config = dict(
    num_hidden_layers=14,
    hidden_size=448,
    num_key_value_heads=7,
    intermediate_size=1344,
    norm='layernorm',
    rope_fraction=0.25,
    tie_word_embeddings=False,
    optimizer='adamw',
    weight_decay=0.14,
    lr_head=0.00465,
    max_grad_norm=1.0,
    batch_tokens=[65536, 131072, 196608],
    doc_mask=True,
)
MLP neurons of a small language model. Each row is named by its layer, matrix (up: input weights; down: output weights) and neuron, and shows model dimensions 176-271. Each number is 500 + 25 x the weight over its row's rms, rounded and kept within 0 to 999. Numbers have three digits each.
After each neuron's rows, "fires in" lists the words (lower case) most often at its 100 highest values on Wikipedia text that the model never trained on.

L7.up404:492468499492499525556490499436501488469531509513496518513509536543491526475471516482499516495515471529487471502531472499473520516482539532522489508504508515479475483529532492528509484503518498510473497465457488492513488526486476508511538480509529560487452520506475477534527487511542456498
L7.down404:524462524471487503496507515497514494505504492518487498507498540488565462473450514509473485488466485488542504485522480482499519466495481528513491473475523516518491494500524528520518498530495512460498515455454498480543499489526505530459481497460487490509552492499494552466498543530487485518
fires in: "with", "description", "hold"

L8.up578:517515479498510495498516538523524511490480478458484505564500524487486491505468537458478452438508502519515509545564495495518508480523528517478514536459527519512514497509504477535460524471492489497509468487452465531538500538470511498482492471517543538486518500508478468496543503500497491503
L8.down578:486480534507507536490451521490496497453456479495497473528486510490475495530465479479507515476506551533506542513531525498516488458465523500499492528502490516539520541489529496528526479466528462491507509488465479535461467530486492498516528519492501539513547506506484460481507528474522517502
fires in: "as", "harvard", "upload"

L2.up808:479508526506459536454489507496482507502495506524512501497502481521472485523511542550514523512502510505510482489502497536498488483491504488496521504504487481489470546518552447468505497505498502480476538513521468515517506531486510512567509526493502472537445494470491450523512492558467468487
L2.down808:511502485489554549490500461474521480518532496523509500532478520442470495474499504470504499495439521534508520441510507522507497508468490468544520483531500484503481503530501516488527467515496493489468515475517503540442478502467503494500539485473507497508493502490485518508494477542487450475
fires in: "1", "3", "lead"

L2.up1316:515516495480485487526499508440485504493501451501490527490529513509478495525512531467523511525505514513507471529486514453464536463481501526504484482492499464479473531474489527439480555501522516496453522466489516490498519475541476495480469507520547505471473465488445477490521478467497487542
L2.down1316:500523470491515494538493512502491508482501445499507491493499510494454534515522521479539509472466524489525512555499519468449506517472481530533442528513494531484483491494491495496521527502541510498522494501534503507486464476511405501495514540509492495497505481476478483513521549468524513480
fires in: "two", "out", "according", "a", "end", "2"

L8.up321:471524461517458501506529517521536489479495509537570487488513504469478477505508547471479500514508502489528517485502431553469480514523507499511505500530516461454489531484520472484493521522514513544523523505500468511545521500493481533498513457533491473466540492487467506491519475499497497492
L8.down321:509516513503523498534469522552503482478486479501474497495502496473494511487487508487483500516486517479482515519501438502465469505500499504476517520495519513501472507494491467533486490502476488493514518493513460505511492492498479483514523509581498529503533482485484517529478515495514498524
fires in: "in", "of", "from"

L11.up456:517468454503490509522479469512538530496537495484520539504498552482497509499527535510532557488534486496560513453513517507506496524489445525532508470470495510494526488511501515487456501456451488523544471486506508474544511504497511534442541504473528471495534478524498519514504505467578513501
L11.down456:523533523535509464519482481460489502498543446471501518468462512475475545507500510498498468509483514524494514483538508524514528513484481514486515455484561496503527496506491563472535459507516481513517443514462532524470521487518516524468515489497478488533512498510499500522545526484529545512
fires in: "a", "very", "so", "too", "more"

L4.up1290:539519547499502488519514498505537541521477507491503535535460495482467489514508506530504506485518541489477449490451489494477506519509506490498524491516462459450523506525497494491486523466479490456485471507482538530497530477541495512510475531493478486513486494489445509513516484481497500535
L4.down1290:467506496505470480503504503507531496510522438502487480493545430509499527535492481513479493513504488499517509533525473518523508506511524541472471486453480483539489507490500465468513509468516489507486483499456469477478528514489472513506492511582441502502550497507476521494500462498520484528
fires in: "began", "until", "s", "will", "to", "as"

L2.up1282:504507486478468501526494465484520507522498480482502506493524489486495480489508526485529484480518514527499498509527504486514484477477522472513461516463533523539539482504505535525503548520495508508485534535512511485494514517457501554474525542466475507487464492509497515531481489477522489500
L2.down1282:509506484441502487511524498513508532520507453489482500463549467513517501473488544490561495488516495499525531528508487466510490458469519486512439484512515502477471480467513529564518524485506471549517537546487550522507481538484489507519520510512482525496468501532502484548496510487515511511
fires in: "on"

L7.up1032:447538480466512500480514510468503487509521469489515462526509511514528488507482507492505515489473494500492485507492496485468520480501515482504426463526542499522498496482517484516475522536514520519485488477538502477481534445536512524478498503485490491503452468500520497538441536490445477497
L7.down1032:473514550521542539509502514567531513527473492537466502485533484454493494538474508508504485517513495519480512503488455464533505530515459514495492496510511501508527512494473495493481520503487479531496519485523491511520505505460500464493529537546532509484541560484458529495445530472485476484
fires in: "is", "was", "has", "been", "88"

L2.up1205:508515521460480498512514475441501528448500510480490476519505506482491500485524508523519516454530506503496494522498489538505508522500524490511459479499491480463488485517515509473465526467473521499489503488513488503472473472428518517482456569482533451514536453479490489544459477520476518532
L2.down1205:502488486504494482529485498465480472526494488508513493525542456487483534503495529526494527484521532501524486491484485482520484505527517470522512500484463526528427557468495493531487496476496517467494486501486516496471488508545521502493503545463505476485504517487558491539493482498514512503
fires in: "of", "in", "at", "for"

L2.up422:468464469498483471507536472469493487427462468474471519560478487462499487519491512492497467513513479487488469507525501550470495504485492508512476541518542522510506499513564476471504511543498491464527550498507499500521485498469550542520475536476488494443487476483470492501524495520516486513
L2.down422:522496556535470507519554543547538516513509540523497533461508490531481508507529496534516503492530497481518489525499532508526494497495453533507491480503503524486522514500512490452486511438484470502480483501511475498532522504484511515470471488504512478451517517520520517463517445480482487475
fires in: "of", "to", "primarily", "commonly", "in", "divided"

L8.up387:516450473471480461484453538504514499484509468533502530466475514490470500498506520468515524461521496529556480520514495526481529488506501524502476462487471466489473512488501496548477487491495504517522491532512479530495479515518505521473471488495492522484511481523482488500507476479516480496
L8.down387:519470499475502495510504518495510481474498504527495455530546505491529555504487482492490477528468477515576487530481500483494522508504453497490537532510490530532497493473520489500505489515480502505534477452488460521511531499508467467468496505527521485495576470488486489465509501497484499504
fires in: "with", "out", "for", "off", "to"

L2.up873:518484466457464533523514486498497478481463485503504525527463521477496530502551514510501494476510515565466485497438473522505486527511536501480508490481534516483523500529527469466479505500504489503506488511525476514462529511453506463507468505514474493507495467497464478540517456435512445501
L2.down873:523511527458463479532497518556512534512483508505490483511503478475480551481518523491512483480522562478509490531461491456474523535541491487479475489498492547468527493487523494530507506487499508529478482510554489475496525553491473487474477486562492487527509472510484496492491461453493475547
fires in: "in", "of", "then", "1959", "founded", "2018"

L2.up95:461521466502459528501480507540469548511496473490505497495503520537485530477504512467510528558497475497520439511498497481453543517508533454509531454482476536505566528497536488527485508465492487548487530497460481526483545474529486493530467505481512468525507497511482528497481493429501483538
L2.down95:474519479493493505513498526555516526510538498496485509471495525485461519473531506475547495544494490476504414490524482509463543484482485491501508489510477512507480516467490505526475498499518484577462524507485492562470508523524475513505502558502527495478524506491504529501513487430518485499
fires in: "when", "after", "3", "1", "by", "at"

L4.up38:510514527518480470516491488485507504530537505485506527525499480494454515513482509497485483490538497495501457480533449542516503512478513528484452459522490550479507509497469510473512488487514520504512527499495534550522510487515512493531523514509529487510464467497505442481500435524484505470
L4.down38:510516497507529451536446503499505513509557492468501517510499478483461518488469477525494517494501522490505468475494523494503546523475473516473494489529517520508485470502509516507508467483518517518528473502470510509512523473475504458508518485457541495485479503484489479509519497520471516485
fires in: "the", "a"

L2.up254:486515514494468477511484458503484486481506500498485523513492520511472434536476504528465494494523486504538495509564472527531482488498492534536465492460459498487543476490473483493524560483509533510521495490492483544548514501521546569492509501505466496475479456488522480526483489503525506567
L2.down254:494514470515494500497490507502474493489505490477504554527535470521498524523506510491543489477472524495489509537523519529471465473490488491478524530497501522524518509489493468491516492547466476446495538526509478513481524477530464524503505466540459484526538512491496563507504477511527454492
fires in: "for", "to", "of", "with", "about"

L8.up771:509485436447484511529498504450542519537541520488490524526474525480456470508559523494458523558509461467539506499514523516506497469473513518498520469486514484484502476512467491544469503501507505551501494481472514522550503485474501479497512506487542504519488503491479519467487436472531470518
L8.down771:523522522474487489488465489540509490472558505508495471524509477496514488491467469503494493482507487476527525496509489467473493534478502512519523537498477514531476488512493466538491515490493499509518502508500540527467516505513461466479465513522489502490488510460498431504472456485487514558
fires in: "that", "there", "this", "which", "an"

L2.up549:504514486501495506499499512498447459510505522515517455531488480460485498569496532514474498515497471505491481534463494504526520492519493562486481500497534510478483508476522489495491537504488472517492514521438498533507508511514492480464514495502486507523452483492477468498509514511475488528
L2.down549:491467496507510530542519520501487477546495520451479536527480401485499555515510538499507531471530484490518497474461465472522489459502492550490531486514495498536489540521544483485512503534510535494532474535427469490489488527495508461448498505487503464525540518464494507482469465480472469500
fires in: "an", "angle", "analysis", "special"

L2.up284:478501515500480507501499498494478503506474484477518499474524538496527493476494539489504516504500485500488474504455488509501508496507508527453458523455464522510495482468485510471535509506517530480507513525522464488479542468532507482542453491491467507459483538490489509508498473505475488514
L2.down284:466493519505490484462521521541484524526491520480485519503545478531477478486453507538518485508510486476516512500506492471486481528554487464463503517494524471483490538525521477470550456518475522513496464517541512490488499498494521517558426510494553482524514493507447477503496534485512482485
fires in: "to", "got", "giving", "in", "get", "win"

L4.up1188:449546520488506470478525473485490555480484501502510529507545528471467540523505516444518489501528493518490507521470469504476468505524493461475484518485525493477545498443514485478527557524539459487547507515531490493526526477490466513474468507502519533473502433485477480534560479528512485477
L4.down1188:522472511501481466487539492499490522479533530506512442513501480529484528477511472491519446497528457512505502533479508481516498514459461515465457537538469504476470491506545523489510519518524487466495481518520498502466528464500439492486525509489449543487527475498521497473521504467511500519
fires in: "of", "uttarakhand", "for", "chile", "malayalam", "chandu"

L11.up1208:537493503488475528523501466500507482524486530478461514502503508511514562518495540503483480498491518482539461482526495464484459491524500522492490510506475545495520533503507472549474512516535502500484499490481533512521484509489508481505543492479537519511492480479482512507493473481474503501
L11.down1208:463477491493514521505464532566466502502458555537503467506505496484505513496473525467530477468496487480505489490459439489477471471508518471514538494525502478505486505500485487468526490543504515508521502481443523468489481519485476488483504480540507505470512501499498543488511475530485522464
fires in: "an", "angle"

L4.up1171:493478515509484511544529512511519540520513495501540500495513510495481536459476515518502541515529475498500483481501523463492542462486506518481494453482467496497513540515531513475531509541553483513491525488504495515549555496498504496484455505487505493477486510506449479493456479482463508526
L4.down1171:478456523517464552499490488470504535467477496503520456510490479472462539499497492509537513497480468501516565472527550497546462508497497529507474503497526499534469501533537545523548499519471543475493532502485491505485472507437537517451485476501510465488537533475454494520512474475473488511
fires in: "as", "1", "0", "takamatsu"

L4.up937:531521463466476491529551526465539480511523453507503515513510481498461475499496496520534510521491500485512491486496498458480514519523526477494459439468496466468495493498519477515480506495506523493488517491489498516520507495531517511458481490508507521484494457535459484505489471466496517518
L4.down937:494529530476502438524475497550476510494527508500502517516510484514498499492516495483507476473482550489494527508511513501479486484460509505474490526518486522487488532485528498506495498578532513478515521490527526483513493489542476509511485504553472479435523526481487506463504502480501510480
fires in: "in", "a", "an", "many", "contains", "according"

L2.up1158:476505473480510508525496498476500509472495484479523451508504499502489453522477517505489549500530477507486556505532517493501492488482520536480499475498505469482458512522523508507526545572486519508460502480481475513508526487505485491527515523444498502500503503486497486541540464491458538511
L2.down1158:516505435490576472543548515501541514477465464477477489500521508535507527491519507474524509491497504465507502511510519525505505503503507492457479492508503501563523526483495482489486528465485494517483483494537519502479520529488495492544495469447505488487532546510516507508499473550461509482
fires in: "in", "on", "of", "from"

L4.up224:529509536454494512476498512474493484503529481502506539555528477478455529531492518489485493547514513496474501518484513524499503493467495495528452464495486507495512516471457527484522523491529508537526487473507519512513499523513489497539459521471473482508496482517489475506484435491458480516
L4.down224:500516464487527501537535509510507481524488553539517478503491486487524548552457525487514541479507543447507487505501534508494500451541510537475498491488468483528488455484514496472559437503475478502457520489494498505478509502482480512455537487548515528468493481493473509523484473511471484496
fires in: "2", "to", "1", "as", "0"

L2.up580:518479485499496508490494521471516503520476528490491537495501475533490455504499526510477491507524498530511509481495529540504507499498499524470484534490546495492555496478488500489486535473486513489531540491489460470512500508533497541473506479474501519512481497491486499504510485501478510544
L2.down580:509465455497440511509490527484503529492487487503502488447487534520485508486517493477462489473464520506471505531526493537511469493479531504537514537510512534488448516497484486511551517487482516499535538495470464511534492509496514483477528485553438540518525485514500526474493515536520485526
fires in: "to", "at", "about", "small", "larger"

L2.up1258:497484502522499506501516450499468497511511473515471537526547511487462518519469505513505510497527529500483511468479467528508495455452526476532527497463476533480497485502553515488491487467519425502477511509501470481493516517459482464521468504535508477528501466466500469528492485495489496521
L2.down1258:508515490469495482520512520483515530491501515502535511537505534462489505495499475513518476543495525505516450534517520552478476490539514438538517520521506505490508487486543494530481505470484492523492475533432474495514506465470497494524446500556503485515539538498496462455483475520489524506
fires in: "after", "when", "they", "of"

L8.up696:515531461485450514493522506519513529481551504510517516511502487517517480449479525502516499474467512525518501471508518498507536486550475494470528478467521516502509535458506496524504549490501475495510525542489453491507526510506541464495493538502553479507512482486489464557488509542503466486
L8.down696:516494509509488525478482513516513486460515488488503475494493510500480476468496495493514454527489527527514541563493515472475574468472515509469477500488525472522495492488497479503471471491507526502471538468509503517456514535513491462509535497499545545480539500493507559499480505479532522499
fires in: "as", "days"

L2.up419:530515541486479496507487526544501535490523481485519535505503562526498481495489524481490476475512490507483538432530470526490489457468536505511489503475486497502500509454553455506510518474483458502470513492506464511483515515486515482511467522489466518513483511515474513509517484495497469563
L2.down419:511508474489457494515474537464519480504575524480472466495533531511471517486496531509501473534521497466470478492487459527481485540483504535517532512499516503519532533433454538465496518497553520487490508478470500503460461512503522536485498527469522511480513517483492519471497538491501466473
fires in: "new", "same", "of", "henry"

L2.up948:533455538440486525489502492491498492462503466466505522513527531501526446538516546467469493504515535494494525487494534497516468467512520517472485482518497489440515490496514488497507548509553475500495504483540468501520534530502517535516458509467463534531439501503480479482466490467499476539
L2.down948:486501493496514513456526527518555482502493518472526523486466515498460463509495490519501493480500558496499499507522476506512496467479485470517454486476552446458488429512474473528490503536507477482489482464523500545536503542485517538479514491501504490492490505484479514497480480483500477473
fires in: "from", "not", "to", "about", "rings", "will"

L2.up1266:523478529501488503529530540489510479496446533471501525496464484508484484478442513498492535485524508529524502494491528501520531509546509501472467488484518457473488487470504518540513510514498507537511499487475517465458518534465502497435504536523481487488483449501472486494490520521504502563
L2.down1266:519491469504516544502524524451525490481496474495531475456504501511477480492470481504526521499509531532507471517502492533518486504462501505480472499455500457479491484481498520514499499490487466550487468477516509469492517530504470472459536472491558499508469531497537507487524474497488512508
fires in: "marine", "multiple", "of", "fiction", "other", "many"

L2.up315:491507485499502540518486484528520510472519443471514503497507499522521489512506538512545506508501516502455497510497445482497501475487552504510506468492436537468525510480551523508481508489517513497537500485472508468485485442529517476506492501495505484494485493475483525520475479454445474481
L2.down315:488495476509475487509497521496504501527482484472497481513516503491529482514494542507520494502490512475485528506510477502463516510510515539480565486472440530476491489526560494525492500520473464528537503477463504525481528469525510525494440486486501521537498466498468508534499449476505504496
fires in: "years", "life", "yugoslavia", "sources", "details"

L2.up816:468540487521485499526466488495482516488522458485508542473513559480511501489447526486546516529506480516537480471555482457496554482468525471517441466450465493497540461496506501503490505546499471531485455494480524528528544495501511506518473495480506487532472492493496495508528483509535505536
L2.down816:526555509490471496506488523492477461508494522491455451525529492464470562498441502497483485475516493494475497495499527511530520569524455528466531506507507499486493537512469507493485467470450494520505447511470497479462551520539486520540534502452507475491468530496491476496513543516492485482
fires in: "had", "as", "no", "any"

L11.up1082:562469453485491505529487520482559471516527501464477537514472515486496498475524516499495531477479525533510472482465574540468535462458480550473499490477511509492529471525470480489496500498503537472493489490506508503514519507485508512475508545474544480545499475468491482512480494448528453485
L11.down1082:530502501525500460489462496498499493485547483520495547528543461477506496467476486463501467524506475495469490470475530537511518472506473515525471472533498514513484478511476547490484487536505460496482435529523562494476488533491472530511490497493483505503491509462479522532502519449537490550
fires in: "to", "and", "i", "very", "most", "more"

L2.up181:476509474453479526486513506507475483490533540507494549520489570493483506521504518490503527498518493528504487453487500517500521496506501488485467510455497509493463524512538480444496484469478527519449517469494473522527476526458518445567496470515510516470468452515481517474532438497467485517
L2.down181:452531502484502504500487507454452512486507507497519536493502484523505528486507492534485495502506504473490473464458448504501472517497501558481518494481489514530489521505513511458457478518548492520541491509500563471520445522484523517427512514481463471441446532504525516468519493501522475528
fires in: "of", "democratic", "electoral", "for", "receiving"

L2.up1099:496508522469468469522506508489456538509506471488488511530542488484484520482488513485503489503520480524508470488518510457485549468515546467521489548475468444523459560530497464492516541525484456494492504475507458523497503480528495491513548465479483517507506497506491495502525476474503483507
L2.down1099:520499498491473495448481530524471483499492511551480501508521465465510482478485493474557506470560486522482506521537490455503500455503469499535508528518471477503476521489470505471540528473510495518534477505455495510462469520514463524459541529511492508490521531524477546463495518508482453486
fires in: "over", "out", "against"

L8.up1137:492512460464483462482477510499527523550528516485490520519496505510492467517501550483478510519511492509518505489505535513508495529473529509496459486505488474471466512485503497523541496509494445522501493512524506493521485495462502459518470517481474489481497524507481521479499480495469515523
L8.down1137:505535480506509487563505520506515495493510507506502479521558510515506509486486493486519479550532502538547431528492519523461484524501484501537524474491532508509473480486498515523486524540502486514516470499493498499444491518531466493480487515501465520545511497481523504510501477516508478525
fires in: "two", "both", "same", "three", "several", "different"

L2.up705:503499486488432558493530473515476498488484478497480464514518539462531513500480536489520505552488466506504485486513477503461517474451538481472471541537459551522502503487524443521511498516508484531522478517515499488481507475490486482455474513512475520446497516504473511496474482481509471498
L2.down705:457484510457473488518547509498510499493519504487491445468490476531450554490537479497471518481487492523509448498548485495523471495532506519490489514514475494527522476535517496468498503525457500472497496493505514523509509490484541512531512520539468510512507484543485510479463488505496504491
fires in: "with", "have", "had", "after", "in", "also"

L4.up176:521543494500479515495506512518475495505503528505469537503502488471499519512486516475478494528508533504517496482497480522499521461498543494521546495518494476481488521455496509509507539504485535536488522463492491542509519499532464463508530545499492504489443512538485512534516513486492444499
L4.down176:513504499462513518525516498485471503520529511537493467487530512513492484450512512458489504534518538544480538471505470508480537506502506490498550511503468489477476452435514507528492472501491486493493509516524502508505488475499535447541486515466499512483494473523505501504509536432501510512
fires in: "in", "at", "on"

L2.up967:507550530490466501512470489535532490497484525512491524513505486495512503501530516471531490524496512517530492512477495500482497442505517469479495528484498487431491549498509529515511505485497486485481511468503501498508485524527492499506522502488526545517500488522436494501529497507496514495
L2.down967:498517523459505536496494552488502474483496512503473463466517522477459484468504491543512538483502505492469485517479501492504547582522518480490471512503531527458512505559478515533496489513447487505508515522504505480489521510461541510496500505488464506520509521541521470486516520485494500502
fires in: "on", "from", "of", "before", "lead", "into"

L2.up1109:503492477493462518498505457499466507473497511492482482507499502526466508484491537561491484502533527519529515514533485479517501528485528547488428513484531504489552454462484473500511537527509549528534514486481500463500486512533489527523521477492465523451480510497490505492574498498487456493
L2.down1109:452500487460499478498505476498536473527491508475478494519498510498466488502500516527553454478541518482500468533496526512482491525486507487468460476498517513462476501488462505484521478456488533517502476523487562487487465484488534450475481459517493504451518466500493500520526474515495511493
fires in: "the", "has", "of", "have", "with"

L11.up1319:505521466518473448516517521459477500501490476544468512508452558494486494512492547503500554526482504482511502484498530526492524512496485464512520486519459507521464525542501505487478506490536519546504498534519457515509501444479489444494528511466469501536480507498480502501514504473531468523
L11.down1319:438478495500477550499514493488496520527552485496533465479488476511519470540481515483523526530456550455532492544497501532514511486536521534450503498545517500494472495508541536496495522476509519515492489551488510504459479498477500487499467492458504513507539482471492479495508529492497498486
fires in: "in", "on", "until"

L2.up791:518531499507491493539451520465534480512473514479530514522507536523567500512505513493499535479535478513485486542519452485511528467539508478515495508518483487507492519456496525539495502512474485512493567492460517492515478527505518502476466518487525531453514496498478486458491455529555520570
L2.down791:505486487464503491515448525501485503516552438492455492464472535527483476487521502502494461509541537476561485523502503519546493535511517481536494499515497518481514494539478478490534504459489509510503437492498462524497507503462510510460467488520461450499501499503559496507534530510476518482
fires in: "some", "than", "over", "many", "of", "more"

L8.up1335:508531478474470505501518507471480514493572462476494525523474488498487514468455541456454492482471503533482531488485479513540499474547454553498488522490528531497543539488511498535449514504511469471520497517519488459534498514492478471491515491502494514495503458523501507458508450497545510488
L8.down1335:533507459494527517474489518500539482475474459500498481511447527489461470509507478547486509479521493511507500564446526497489544495489450514543525488506528496487473513498495495468479522507506514506516501507512526540489536463472478568489515524508503502476500496497551500487511483495524524484
fires in: "of", "crimean"

L2.up904:483478481505444517507472513488470530489523523506546505489526543469460497538518517499497509516534509499502468497528493523480482476481522532495499521500473518492517488500534476513513522465523455559503511485500492524501541503510522472490435559504472521479452509507538464501518525452478482510
L2.down904:502448533471523510489476492522464505511517518556489481468482491543486531499484502478477492539497523485532474517502526495495499530500519541486465522544475541483512456442495495516518473481499496524484475472498467501494525510510516517466512511503467556494515469493523493469487500453500490482
fires in: "for", "during", "won", "in", "finished", "finish"

L4.up427:487466534492467504517472479484461539513509482484504501519507505468493482486485523507514519457506476473527535472522519460471524499472540452476458477530480491486474471491539512495537502509545486540468478471450475498512527520485540471491513478484479487540454503497442463477509457467515489517
L4.down427:508502510489492517515524530481538467505471504464522518493505488519500555459542522491467513485542514516521488501528531490530490505541471484508515504553520528552491537506462522525466487511476552501473504531508479447536501492509498492513520463522470519482516475517517514515474449506520529461
fires in: "as", "kidnapped"

L8.up167:518519470500471520502541488527499506456440482495471529474495467491522501435502518496559506473515497507476498472506500476489503475491557496526506461514511524488502524508488541526499522522506512503565507532508531526476576493511482452517501464503539478512545496500483473510496508537502496469
L8.down167:516462508506516442529493553510507484483480489517530488524518485536504520507534512479514508486511585540498530562518474485570527477458473468507456471520517489530461474469517484526571550470443493532477507528522509500528500482500468482521511485465490503500490468482476504525498499502478551506
fires in: "on"

L2.up521:475507527489445531498517507493471469523517485488468487540481502532499500521486508533500509525502486532508531458524506512518498505469519489505496507521493516501518530507565472520471502490507507513486541479516480520549472499507499485512446495514495514514491474507498508520494486492461477482
L2.down521:490463481507493483503509514509489470491459492498487486502508491507540525487500516484504515481459500508471559471530484520537488479524527562527465498477446525548483487497504492527523507452521518504490502531510494499505523524481523496486457476512470491466443506515496487468474500475527492485
fires in: "points", "1", "matches", "cup", "championship"

L4.up475:495472488492507548471497524480466497507471466496504507499499467497538496561547530453515460514472498508504501511505516519466548480455481520472493533405547465486463529482491482499474549535508510526488501501470543506464488514469419469484479529494491516480496467490484515463466468527501515517
L4.down475:453483502521492460522503510449514482496490518557467486450459472447498498488487509513528520470481497467486479463514545484520518441418456534544502483522526464480495476539499512506515494515480532495483473500481513483498520504525515477487511500515491460528469497514500496483540474531482484499
fires in: "one", "1", "a", "according"

L2.up322:487528480473469530526513499459528514488478474493501475533527483479484495532538533499478506492536534481465478486507487478538492498544526538508459505524508511516471485496494497493500518489498459555493520520502479456516498513513475494468508495506480538478489512446489472517548497501564463514
L2.down322:498502516520502486559503548477486498482516486507522460517529461493483509499553545485497504494534519501512442522453505519508534483482532525503489489507551486477468486504492541502521522470491448538535469509539494502479514514447512488491490508515499532490512534454527493523515449490487496542
fires in: "two", "three", "four", "nine", "twelve", "five"

L2.up1190:478482522530510517491515509531540489496484488504447532522495480507499522549509526477542458487496548567501536525468530497501505528499509508495480482494535511467513495519524557468477508494517514479480505478543470486488498508521490458528431504491519474546492506517462500491535469517477480526
L2.down1190:501493496509542504481486529469478491534557506503504540520508526562523510503504492494534512495489593502521549485517476477524505544485492479461484484501492508488528494508447465545483493489467501495458507467522486554524507512529487470512458439535477521534497503491496498513498456454512443519
fires in: "title", "positions", "titles", "rank", "s"

L2.up727:530542512473462506493515474476464532490504557514533467532498478527499463513518512513491507516522499500495513477473460512516536521500514508488508490514496491432515522492533476486497499484494444550513489478490496459491511521501467527509484460507463533494503477452467500481544509488486474561
L2.down727:540493525492484523515502480505482519508498518488474476519514517505495464505474491521502507539472482489486569509460498517479489557510497499526519484506502438499478524535476490474491483496493501511500457509497500505474509545467500517533514491488511525518553486506467486502481492504491539540
fires in: "of", "spent", "born", "musical", "related", "applied"

L2.up757:496489466478474516505505499459504500517501497506484458532476492488540467520484504507527477514537485509475485491488457573513539489502543501522520530455516486477508493494548514506440482502564451534517465465510555478501524492455490517471453520497466529452470498471481498482513509509472502530
L2.down757:488482454500477487477476518518522545552514474515495438484515517482502471526514515481507465511505485490509515480535499513484514479492527466497529499476467489493507494509538506500539527489460494518501454486491510513518540550512477494505501443544519498524501516535490457523474526481480498533
fires in: "this", "following", "that", "further"

L11.up752:469479476463506482511523516473509507575495472493506496490503506481478514510504510538504502501519530472579506488518491496456519485461479522469508485465464506426507501541488507495484491458490507531515504480501529507546503508473501539510526489497554545530534520505472457518491479472495463493
L11.down752:516509487507499463510489463483492497474535527548465512478498506513481526459478483497514476485501507464421495492498485518507492476484468505488520522515535508518450528486525540541479507507519463489510493521506498494467484489533467500506490518523490493474504503516514475522513519515493549537
fires in: "the", "such", "in", "that", "to"

L8.up313:517499473473504501495555489499496487481490565504493476534535457464518551489515519495519528454537461443524458510509479506468498478504465477490487486522506516498514516488539490455511522509510520503519508484489561536507491521480502526492465491488495532501531479540485483541420454481482491477
L8.down313:519489506445488546518532517499488460512467548507521493503519404499505508494489500473523497473491463456493446500484464506492473481521476505480516519531513540555531521493516492514498500536509498527494514510452519475490460555493496528473469493502474531501502526467488493492462466494467476480
fires in: "an", "angle"

L2.up171:493529507520436522547494491453518513522493476516513471511495496472463454477461540472484535529484497507517495521549480512505490478519525497477519450490496457476478500458495476526486530500529496501493507477516476505494512511498510493496492471513496487477491472512527465479517452493500461515
L2.down171:523464524530507496538491519494544521478509563530463524507528518521487502452484485467494533498519530487523500487460503517456475487484517500512538536445494488454501510512502527479473488502495511492518505475492464522513483523509489508520491472473511494520518484557506498500512484477496518503
fires in: "at", "in", "used", "using"

L2.up839:487490468469459509504467531512503479510478493510516465546471554466493441496463533503501541528509442510539502501504498514519518502512522523445514510485492496488498507498540466534513496497501461518463495505430526505517506495515493453495516481490465524474491492530508494519519491481482485542
L2.down839:538476473481489547521507501493489420459487482538499506534508542486497521471460505468528527547540506489502518517501453473510495494531552497489449498512488522474518493491471533507514493523454462496482562474485490499501519490552559520496545508474489498495485535507502500468486437510459535499
fires in: "long", "on", "in", "larger", "head", "scoring"